Weights of a small GPT-style language model, trained from scratch on English Wikipedia.
Size: width 192, 2 heads of 96, vocabulary 6318.
Architecture: RMSNorm before each block, learned positions, tied embeddings.
MLP neurons of a small language model. Each row is named by its layer, matrix (up: input weights) and neuron, and shows model dimensions 48-175. Each number is 500 + 40 x the weight over its row's rms, rounded and kept within 0 to 999. Numbers have three digits each.
A block is one neuron, or neurons of one layer that tend to fire together. After each block is what it responds to, as a language model described it from the Wikipedia text at the highest values.

L6.up30:506493524456441538532550561550477496464470518422559453465478556437530478576514500487519534574499487504413499412501603542483488548470469506504571491518463537475457512594554511538586482497500470555523459510513401551477549490566478475480481507536570509500504499467545430522444491490546532447525567406512519475445498517454481526517470486554445456474488551515427476505567531485515518551492
L6.up98:601526479491477507506512502448482433552543522503559478427499461514487521508516566502493511508551474517460485541476487473481431514539533497411557513548491595508541532519468521577464475479454504508463506505443432578478488514503503506459527500452489495438551494474489540536456508529550489499437555460489510394475486499465488536581458517596458490497488464537535439529545520474514518501474
L6.up113:509500431473496537503539455430521430503487554471450489452487449491437481522488480513480536515478541555471568496517509517461519527424461602431516549567563558463481544459480475482536511507439529499482520476481491600496469519517407457388515528432514544516435449512477555521482509508506527533483483550490470448537507506494458482492491442501503487495421452492519595468565523467557525511522
L6.up129:448488515511550469464561514452497477495459524483486484550477500453506504484487409546496513429510468563540494606533459533515403485487467509556530504578447502535519529484449472517459499515391540527488500415524562514526468519524509475475478476539514534487522381454496430483464511514483486541482444566445493486499456441430414494449523475544437523488532548503498605607503572491555570486527
L6.up167:525456407520447506512461554522521526534465536533476495468472497509509569531502533535544511515573459529508505502474544516445530480409502451498494482513499543494499458496530465482498478474439479501504432450488506525552495463513527478502446512519526469482539396618485490452537541522550564494480427520461528538483480478526452448506476448516522516568508541488530582554497545501552592532536
L6.up286:488458456588531488529477441515494485594539473545475554486437558502532499538488518499525515471636501480508562558552519490519492501474564459529529520490499533501512474553474477484495574592483543524475509492495567521468495490490469470500464551461528453531483511520509533445513506490536570519483534476502587431495507521487549488561483484487500448497522439573561499467528473467499498506534
L6.up350:516493410509490529538585499499543525480377432453436531524530482460474530459477395517519513527479498517510565529455526481431478507547508491509499574569498512491505443442540410435552541530509527538490579553559518508479517490570431456495481544415451503621493508507480503434571472460465512510510501439560570515517548458475486449520523510517574452467495484511483532524576539481520513520447
L6.up559:528438542471544543512581468494551487563450518490425478524448485439497559486518518551523533484518465509483548570513540518468498506455531524535460518472517613456502527551531444506541484513523499535573502448446492537437532504497490427486434568535512563535541398512512519481467516481557524456485549470489490447530490501413515538517443532623490538522477443489476527536566495481512530492507
Responds to: Role noun before name

L5.up725:568562508569403484501526495599522493517503584513508578510446482501473534520514550471508460438571525505507540568459435505511403495556599476529540501514539487429486509559495516503473502549473546474479540510437489528524534510547537510449541473451430559537468512503487501490428543447502438525438531463490535525516522525536487537537495519524498490480577495532525505460515526476518489526504
Responds to: Verb endings after subjects

L6.up128:495546487517621498473489461491485444562511481500475471466494514521490528436471446497511494433511391501518576506474517496447480415507532481472508513506582458509469441490549484511442585505523472492484472487470431534460493461503531480552455490548556491568499514518483498536488466452543424503437534618490533540496535477506459546520534547536527458517481508518493499545499481486541464486546
L6.up184:559529472492478471494465416558481480532592579512548444485497459561452510530451443441504452511507434498527561521501605493440435462435494491477543511474577552504513422523472553455500497447535428494487493569506567553559501472514582512490481478486531520508451491492455487593446512480494542501466581471550515483529528438545514475498477461495509439430553500513424487466494477543475495496431
L6.up252:529528496506563565574500520513561489481567550568487414426430536496463556551552471578456475460539446548507521516464495488512539504473571473394536460455510554515482521487457544533436549535553405556486499497474470458481453479481466461510502533497520517556511460559469510503446489502521493479528444469522546484488427447520471525548441525417500456474521526532551508538497503509519517503542
L6.up254:516587422492566475552522459560488453527588470541509482514514525464448503481447550474473525575546479491456553548450521558534526478459522514483483521522534511514518526452485476512519500533452583511472545560524475603433491498491510547486496577456556461503555507567533542462500554533502441501501450508463557576507497493499550511458460535494517524476475477513479485477484465428538485537457
L6.up403:537543506482464456507552399463532496535555449496472434455516535482487535498558529483501483529529534538414476503559546575500444472485508544399530499526485539530537504531507534515481451520545493490565538493477458515485504518505497485535462536542534472520520528503485484504536508459589533512444518453538479395454530498520560551489495491484476448473430514464547418490502501428465523559447
L6.up516:539582485461504468566497457464468453537534493471514480504590468423459555540451510492514486579520461519448557499440488551539468495551534472485564491550506525533537543425452519507476501478507462559492508534420461528485512436504509465505528482531432533558512505493541509555510448440503479468440558481502517468479492397448491589555503532539456472491531488483505557529556497477540525451484
L6.up664:507562505498451443435555484485516452548513537514524431511513456508535494544453425473489526470550473479406485557484490536481551487422528566411572509542499534520491481475506499516445505488522517423451509500465419570564522512458476392476561468531483550479511494472550519579574495496499500484411493467469553501477545499547538594548550427514463503463555503503454434532541524517470567487501
L6.up727:518568566471485491557526407510429472517536505529527486465468539509486482567512556544490418512568553506429533525509515541513479553529441515418534479473515524530485547544536510564437497432536546512461496511514466512532542518524477545454524438471511463489518523427506496562496431462580500460561534517458485512443474469448501506474495460567418501485471489487455502484534512474473514476506
Responds to: Main verbs after subjects

L2.up52:504478433428531522410465392449496504519431446553420494408488511523565550506520548449503521481473526547504460519514569546483550460445520464528444536562504569537449452501484407564477503567384587492450482548492479559513474560523498518482473546372472540465472504450495505416542495500509515493514509513500459471531441485525463564449501441528429520507502484485423509536494476519499475484482
L2.up179:481481469472513479450489505454459493505459401498557497478520492473518470555544474447510538494480511487444507539471522484518437508516527556555443568409485534516457512505444419482530531533457574451508486398484475544525496533588386554452431539549487485579463460490488490500531452523458515480463486543454468507493505474410519471499543568529449479513519485489525490499521510539456475432509
L2.up265:466414510398494447488460501514554543510516474392489451427458461496516512529477511496506505493524465523455455475484605487508452486485496512484538497524480494490463533509496425540461538547430454440478472544474472553514423502471541479540435486442474467538520570472474504477508546426477437472516464526550555480429525512509505505439511537461496526485434510405496461528512399546609533484518
L2.up340:533503481538482428489518502478392533569495470485470476472433551497482515563480474496452521460540555515469558497568551499548504478513438545499514508454464447522474534555485491551478410514508518528479582507525498509455460547510469520440475499541506475523499465449515451448466447469487548529558524509531448442504450423483447576410486493511445495487465503485460551482553555448534495501520
L2.up520:504392452479506418495527540527501455510473439489478516488493498498476546537535565488489482491457555535497429508512453434501562520569427577505498506526547510508466461491456491475488490531358472532439510517471475490504512489506424500478512486477431514495471471508573477570527477511492437495493502540488483519530471485521557584456474482443450568541522478509528499517473498526483554457464
L2.up565:483558515499488487528535533523453534506469488464493479490491526566475528518513480502514487474503526569409561532497573544534485522488447497458526503502414483449448527529571507491451441504506535491480545516491522530535548547509538560424404533517493490520500577479467438452498493519525452506518534519554465491456424464363465520482441455514419501501508487502503503471591508495531513464477
L2.up654:572504500493464476470495478508472459536493549473474482507519478447506524513503566594477591492515499507424537479517539481545449497520441473407570566524594464519558494568500493531467455461481555509508519489474512576537525442446459544426514500523554460532455560460521521512485454517505540496450484483545514470462514483458461526474477458585419510448546475490528490518529501552534486519492
L2.up673:519526541501553470555481511487428493505462494481513426554556438468511533560503443500497527541545516477412585491537547511439443559509493576490514468548503490529474495509527519473548431479424450501485531490615498459577523468512456515478424456489484516492425454434532494467472533546500429481498482564490512466460487427522501554494526482539509513491422555469486396532546485515481448451469
Responds to: Word-final -s suffix

L5.up167:546531555580480528497514468430491452555559509479530508445480484506451526598533544487509507515600526542464527523526535497498410527552452510444535504532508558537508476542482519543535481419494514492472497510498456561519555466514489531475538457453503511464537479488506495534478529545544518471502530473473488405459508515431475524528474458587462483495472532499526495516555549455522523496440
Responds to: Main verb tokens

L2.up46:463562466446499519466533509472526518537572487483491495532468422416464491493522560513519512602407504500520518567544474531505542484465457568516549488471530562463510501516488596486542533512453543497461440453496506514446557473462453516488441526469511552523448478492462504463465496491433493463479475409410451497514512486481503501489511487469516456492514470478537463402507499514520513523484
L2.up56:535511417550473497525451496457546462509543467508558526475488489525505464552488532495467541504470482440493565481484424530611512565477553481450435505532532518493525523473518490478504507528420583514525463444467454561486520473500488546507512525457465478507550542518515391565563476543527534547475492439527483493436495511485496597513467444493463466471510467507526483447567501434533518536524
L2.up66:508485491506460526493593516504495488493505519519462463442539563478518499554537435481478440494557509445501512495447525431446466565558511472518470463506569525462509501463510480507464480473463457535496437457481451575601500517534512510523538472457473556559451498523475516529542526568484516453404492497470470497444503472485497570516477530490519466430491530430449448586498537555505519478485
L2.up118:541535541540502525501500531462507489517424506491516557515534507565488560417542512521454461533555472527527432480494509546451502501515462446490525531483495538554401469519502491485527526540420538522529502538501525450455482487538412522442492525447395472571512480501467518481507511468505465469476462459492504494557511504539570562495512530474546458470530425535501435456467462537507548484503
L2.up152:469531452490535461550494449553498474509478460508524507538485469491498487464524442494542528452551488450529535486527538509544562496540537500536497502489525542420544491538488571476561506517506505517492559463479519552510418540538434471543457500496526450423529446501539544418538437535504545525487516474499495458552503492432545484484472507507557537488483427552462563545481514578508531480523
L2.up312:494481555535495546579520436448527534541462512498494547557476497492545503483557529501484432487453437429476527514500556523480482523511485504546515473477544525484485482573537555506622504521432541490511481468462487535493522474549395521448505544509485463563465538533491506400488565525509546466463440465492535448528508457550563541497533529463469559518455454441474484484444462425493523514544
L2.up466:495472511508456578529468484400479534580522513523535515496450552517521476502493533483584493454511496474432553443561502535529519536479520499500528548514504539453412539518484481453522582518494502462534490448552511460474493488525507485505437438475576424488540516486484467412532552486464473521487506534478518503438474597484528476512540468467509519477539481509474509453469535498491511458516
L2.up675:543491433524535518527496406505484476486503473517550524543508536482520533482482516481511529484487479534469484474500534507531480568537462488551481449447493524539471507491470555505505502449506550495525557463483506481507451474626409472416543541455382447532461524553450507489477523526461502475524441549483493454519508570396495537552504509416488497463498469456499527490527460428538515536544
Responds to: Word-middle pieces, descriptor nouns